From a checkpoint of a small transformer trained on Wikipedia.
Size: 12 layers, width 512, MLP 2048 tanh GELU, vocabulary 9360.
Architecture: LayerNorm before each block, learned positions, biases, tied embeddings.
Training: a variant of Muon for these matrices, 833M tokens, 6359 steps.
MLP neurons of a small language model. Each row is named by its layer, matrix (up: input weights) and neuron, and shows model dimensions 112-303. Each number is 128 + 24 x the weight over its row's rms, rounded and kept within 0 to 255. Numbers have three digits each.
After each neuron's rows, "fires on" lists the tokens most often at its 100 highest values on Wikipedia text that the model never trained on. A number after a token or word is its count.

L9.up527:124108136065148185134138118140156140130104134087121124141139138116111110083147125114123174151182148145104131138094081095128145164113113118150164143151156137099161161170176152105168148147121118162125169100126132135091148109120154140116126112116135116150169129163128120126148154149134155127113105100145138135163096137098130118131108102157135147116102154107099179116103108171117123123108111110158119117119195080141119178125203150084105091177124105109125103143187139167146124109137094169160087100088143141132133113172158120175151159120141134110126102123118122118138119129096119157
fires on: " Pro" 14, "ro" 13, " pro" 11, "ran" 7, "ou" 7

L3.up1258:110138114129127154133154154141143119117128119120169122121110160107129105133139119064139141114141114148149160132141106149117132117117114123150142107135149139156127143099140157156136128099106167087138134122188151142120151108149108142134107162119103142105108103084120108105145101128175147081134170143107146133147121132061136152153106121104130093134090131149113167128166111129136123126090114097139090141148102090154051127139173094067118085120141112131150100113131093138145114102118138143131136136115123125168134091122130122090149172124205158121135116111153154135150147118087088122
fires on: " |" 77

L3.up1219:138069126078101134124153120133083131145163126132149103144155083184108134137115130162130139136119091107112155142121143146161103116112152101103134138134153138130157082124135145105120142115145160145071121158141127148049174103098131104198169150098079093121135137113099135101113150111135111134145127148125181180086106113172124125121095131149099130134147134124146150157143132096144083074146108087110103125122137108159091139097139151154120117126144143121119100121148132090150134121106088197114118099131111120115170126128092110114159155117139148119066109117123152134148096113090150143
fires on: " N" 39, "N" 27, "n" 25

L3.up1774:133129099127126124079100117162118118195118147152123165100116129117171109120118159124143104114156132101134150152099065138114119121130113108121138155121130176132111093123121126149154104127158123135144153131108110124156113131130133108109161081088103083106103121156152146130126156135138154108127126119138117134144101097127113113180127088104128173146136146158105149140098118164127131114122115109079120140097146119154133101137168136135155144108130124119052126080132134140109123136114162147133141117114170095121133136138100165082172135127162103099098163158109108109130165161142146109
fires on: " that" 19, ":" 11, " of" 9, " on" 9, "s," 8, "—" 5

L3.up1947:127144166113102090105139126118051113135121064118059131119107144120132104109144085136085133125099131131120180168114153089116087118147111084102138141136115138115116126109079154155146107132109127093136141164162127109139131135110131104154146174098129154100130139109106124134125149145105144158109126118091128121110120165130069139125114077173179150071101125102126131126127123103110173161132052144137145125108126115112111149118156096128141107119115130157157126096094124159115161139113114119105109119090125164096155154102126094138172146138139132133132118110161187143154110161094079140
fires on: " |" 98

L9.up696:107130116085164102104135130116144118104159128151132132126083143127148152129142118090124139120132122149100117106069140136126120111096145151155110109143145108154104149153132106149177166150136111146122110128134141149155138094136085129096139095108158131170130099143130119101171084127122148078161123121123113133146136117116143138142158138141155140118144115108126141135168094105154141136126142095071106130092198179131084135132099127128112098165103125128127094160138075140100134128152090135103145153080145140120124147162134103121118118077165113113145088081132128095174120140103129132
fires on: " |" 39, " 0" 8, " al" 4

L3.up426:137105135131124122099175143122098124103133132102139129155100129111129126165127113161157143156110098122116158178141149104149171109127117122110100095106134108118126128086135134125128118143142078114145116133094140077112138104135164115068147145134143152122113132076159109112133121126157162138148161154127114159125153105133118137086124150159150122130164147090096121120151126118122087174103145166111133144097145082104135083082170093136143084150111145131084134142118149173143144079140067118070096157143138160128158111143130125135101149134150202143132157146160149137118145155124112128
fires on: " |" 86

L9.up183:130066141149142103132136130118118130105080136107124144121112163152098123114114149111131130143149121119100105063109145122133139147128126162158129081118141129168152108092151099140137101140160138097105132133118123135119098143137141119132149124092139106069130107124131100086140148119130132103110156135136120089086111189138195109136104156108120130088134113141149095146144137133103112179161128142167093142118100123121079132120117164117128115140131103126113154193090105164090127114122121104085112148113135107105131132117120107155127113128136149141139164134144127105103161119086106078
fires on: " |" 30, "|" 6, "v" 5, " For" 4, " Mar" 4, " Car" 4

L3.up461:162165149145147092133167120041097128141121126129166148088139125130122123152124149114127123132085148104187111107110167124086137114129161117102172125147138141108120130131126127080099144124102154127109147101155140142079102132081132177124108121103134121081134099145133144121185114139132115121104075111138164134117099132142108132155138111130133108105097136142136116147153102130120146164100133113134115118142117129122125192125197128143140110111105127158122108097128136103127135110122127113079094116127172185121124143118102119121150125139161169135121149082109136138128118145123137092
fires on: " |" 79, " releg" 5

L3.up353:131123133110114124145123119115085109161129108113112149119127134098155107140151117139113123151106126107097118172120120115128122131154084132144152201159132135126143134174168155129131143147103146116133133136133111129118120099139133131121132094118168129102121138090130117156144139149138162143103115101129154132112106145128093103128116091161166149077078149147103114097171135143115143181112139144139097181095143162126090140124169109128134119138159118128127101117150124127140119156149128095131125110144184113173163128110100131109152146101179106124117118111116135130156135159129173078
fires on: " |" 51, " (0)" 12, " " 5

L3.up1787:109088146124102139144124147159103112138135073154107154165154094128104134126109112110099135140080114116089189125149127140144140123086136142133115128103103117095146165155142145141087162151118174159160099158161154088090132118149111130174136115085150109124114136158163115088111152109180101148141140113139180143151151144144125155122123165135140099126086101104092124103093140149121133115144103152133098152160129150181094162127130138143149152116155162159143095147110151090136137088112122149143152163149121095154235138139132109118125140151086109092175136090120155136128116097120104113
fires on: " N" 73, " n" 15, "pt" 5

L9.up1373:088131105130162126110103128147123148174135105122114148123138139148151162171108101135121168101141119122114137134166133104121125108132141124145130131126129116140140130127179146126106157079110086139133105122130055115167158139120162175171121132150114121091149133130106154146128158126150159117126101170121110140138161114124115124103123157072122139132108112142119119126159093092119132128124134155136142109131174122184115102168136119099119140109158140165156138126136101102102084178150125135079191124146137172118150130162115106133098140137168112111138120121105158141095117136207073090
fires on: "\n" 55, " S" 22, "===" 8, "s:" 6

L3.up1008:109145120120180106118105133128100151108128155097126093147112171107180095110135127126113173112115100124122093133110107156093128093116117139134122165120118136140106150119130149091131146117164126105127115133121138113134146099104188130149172115085093140123121118087075121110144105137156140106123144156153127124164152131147157154161126125136109086117131131129144119125179152088111163170094096106138125158136107129126123140079147140142071116106127129103114091115110112129142131145116095113117156126141127164176108123130132123108122167119162106100148116132175120152114158133146131141
fires on: " |" 74, " Goals" 6, ";" 4

L3.up139:164124117137070118139142167142094134131100123146111146132125121154125140115105071158168104098120128113130112132109150128143122147105145082160160174139112131109174109055136140111099134138146150156129163141137066156113139087111102141192132166118136131113111152142149126110142110148099086132152173107101093101132104106087128168179124134104144152149159111139104113140143131130117126139125087097134144153166107113113176092144142116111136107115165107049139159116153139097145140070145119152182148164137129107157155130120132120120099081117104112075078126080128114094114140123151125133
fires on: " of" 44, " at" 6, ":" 4, " to" 4

L3.up150:114140140116168091161124068149129129135087107167159153056119102162113143086153137141073131144132143139125110114130102133143087135084161131135136147133135130122124123126120172144137130153165127084099115096149163155159147150143136121159183118110145119131146081140125117097122161101171108073092149171098078137175102139140131152155112142157139107156108127159168129126181136139088168165142131099129102133122121163110091157129140140118077082150146116135137114106119097154110143141143135115117092143096096146163132114138159126120131171097125108112114101138105155160089145102130145119
fires on: " |" 34, " " 12, " during" 6

L9.up368:105126118097129144148126126131148147111142077123148142144149149196124119128143153129146111117130154102173146135193104104143129141101137109116148137129144147106137107123134105131104112143104143128111161125134139113136150131109092096129107156062142123139170149120128154121110117163163069100116150104139159115154129138141136151100136088125084130098142151138059103101097099122117163130115130129091113152130113136168126174100123069127134170154102113100133123077110141140119091092117130144148126070132127115172164129130120127131165085105115122103092152112133107159113144116121139114
fires on: ";" 28, " N" 10, "od" 7, " |" 7, "ov" 5, " not" 4

L3.up787:151116133144141146193128172143099123141118147100168074128098098152127129142112141107119120112128120133146094097152145143136155123122149132124117130126150088101173081115116130161083117100149146128143108135127117120104149094122121131142167109092107138151116146180120120137109153168100085141126096093071166134085127131160147145130102145190200128152123116111163162145135161110139109082122092106122109171139141145114159139102178169143143145086088113124162120093159087102067115128105142126132153103143120152127168129134085138126172159149135134156092088107125101171158120155148139145
fires on: " he" 23, " as" 11, " than" 8, " round" 6, "," 5

L3.up1828:122103175138093146137100099114129118112109125117132136148175084153155113153109103126126122119093104109136137160161112169079111131151147089104134099120129153146143108127134128120134131126117094104131139144120157127111138102121065112171133108148187141090134099132133159126123096175139158111113104147121152146119129131115114106168096070085102115146167196118134110155161128147105118159116089120127101117117129121137092146130125058099130153090119087081141125120130147136129090132142150158125095112093138141091175177098177129102110112136166165116079136126113119144164131103137102145
fires on: " en" 20, " to" 14, " En" 11, " as" 9, " Nik" 6, "lect" 4

L3.up460:106067131161127140128120078173123131123159116150112145117128111133163122080100115089093106065132143119119123139124075137144118081122140085133152151140151143105136115119074124151124128112111110141128168162142109166137145130146124180165133143117121122123141142116124125152137130081181134088093148132103144116146074143115141093114134088130126142128064102155117108142117095135118165099129090131130145146114161137127131119112126145125153111098143119136100122150136070088132126136178168153082144123126139135145105139101118141096142131136155124109136077094113151131138110130172113132
fires on: "\n" 26, " that" 19, " for" 17, "cription" 6, " on" 6

L3.up1256:104096135111095113097128131106115111177152115072097114167130135109128131117146138141114127164111134095105233114145117147163122156151139113136099191165120165100114124097129128117109141131134083141149129150141129145157096142141125123098141139119124124142148179128156092135086157115168092115140134084115097128129122097148159122136140152130105147124112115138114142152141130102124116084110102177135107086117090132138116133150146130089063112129151146139131126119126146148106150109091132131099095114141092106120152139107163146108130189148146072091107110131125128118145112134122123148
fires on: " after" 29, "," 8, " –" 8, " and" 5, " as" 5

L9.up1561:142152101117165142092141132083100155147125115160077099117146141122180128159167108116126137119084131157109136140103139139117133130128176122120138146099143164119134134145134103125156126113140085116164185096154085154154143114150138113125105136157122163118071122124097142163116108130139136111122168108132082133141092185112163144137122150086152121097144120140083150096128150138106141155158148145166165117128137127122122141114114132114146133136129156140132132087126131159134115149131117075125162115113110126113128157130127114145098167115132130151133139079120156131143160108145076132
fires on: " —;" 31, ";" 17, " was" 4

L9.up324:123102133105153130139122128143114162108137099083170130114135159102183114104116110116083100134114080089087134128172121119110098171109186110144139088137118125125163145130122123125132113148134135111130125135087092127092177100119121103129106123105131145136145129113120180165128149086171150179142122119168098161145147068099140115157112116098127144141125134106109107096135142146131137161099099123127163141144121125158128085187111074114151120089148125128122112186102113183128101153147107107095129161080112148125147146168113127141161121144062132136139133093102167101136158126138123115
fires on: " H" 46, " D" 32, " S" 5

L9.up736:131130102111105090163120149135103137128117172129093142117136142132095097114104115134120160106147157137147125146110139108117197113135143127094128111109137108147131101148172146128136118149191151120132139112153093144129195083134165115139100124073140133108142123177164126153134134126152127150149145125099107099141171106130131133123137110100109137124116124139155155101135147125127097175130102120129122139088164130141155142097136145147157144083126161112117141081154133118143110147078171156158157122089102098130142122103174142084097146085125142149132086076149066122137086140118126179
fires on: "-" 20, " and" 14, " as" 6, " also" 4, ")," 4, "," 4

L3.up406:164127150103121106169098108094084169116110148101128104135150109139134140145105132128107116100099138108119138118145129112101137170137165115209122167107104102133125154115078119106141126127159133158137130142125127122130090121082153112108109101138122138105121092157170116112119104115134138143131130092119143149119093128106124131104117149085130130138102138107126145131136136098115149212137139084140137089100115133140131156120119156142123106121118159129127164120135161180122086128123145116128114023113168168141137134121105136118095114113143133174125129057135142167092135179155141113
fires on: " |" 69, " —;" 9, " " 4

L3.up27:167152130118107032112142164073111107111131160162081139126133134135117121130115130154114117141108104158122122101104111137160113139137125149159130163117143095099107111080199115155157162122128088106145160141126122122150120191127127170164121128100126129153134136115119176155134127137143111107186125132123085158125091126145159129181107148138098137146138121104128104136133108074127093117121097113106123142115132121144142126127103136046143122104157122158116136134150142108129152115126160132143121143150121178135109137151120144126136131109142134095105114103159125146144127097094127144
fires on: " as" 36, " to" 12, " in" 11, " for" 6, " at" 5, " |" 5

L3.up1923:163126133099120122114172158163121145121127129125077126093142169143130089152106133134140127098107097122127126152118132154133123129094164134109111101138117119123213107133159141167127136114136126100158147134172115160126126117137158103131130119181123084126135142109108126158142125111123121157140092094117117115125121155185138161126112101117109084173114134162144152124125126130107104147129132128144127124158184127160152124150153115135133178133180101107133123108126074120130148108174084111127157113137155121096117123145120117122139156124127115107109138127189113130152180116136088147
fires on: ";" 25, ":" 16, " –" 14, " ==" 10, "-" 9

L3.up738:108117086135116096105091160133122140150133137157104165152140137111091129135116175092126102135130124166133105113106091125096102117110134148173117160147160153119150106131153118112097118144143090162120146129175112143159121134108159107110094104140091114147098151163140127113102113192148118143111155126114087110177114097168112162140104135142133111128141122128177125114159167099120115132112134127130123143139133157118087106171128137090085167140152117135108145106131151123102115116078138119117157152127124104099130091135156109156089108087116119126114098109155086134153125152131109148
fires on: " as" 50, "'" 15, " |" 8, " students" 4

L3.up1579:163099118121115121127143132143136104124140180138155150162176141163073158158110154111117118126123142112142162117120080124107154138143093128127128125087127116113144144087148118100100192133116106125132154111140147099170147113140154159134154120123104149099141130085129142113122099140112103099154111135081114144108113144136116145173107108092132163112118118122103124119137096111105093065092120106104123137124139129070146117111145127087120159163114115138134092086157128162105082061151107130120094127133110120109128124146113125155144137142120123121081127152185153169073122131113127122
fires on: " |" 60, " as" 7, " (s" 4, "\n" 4, ":" 4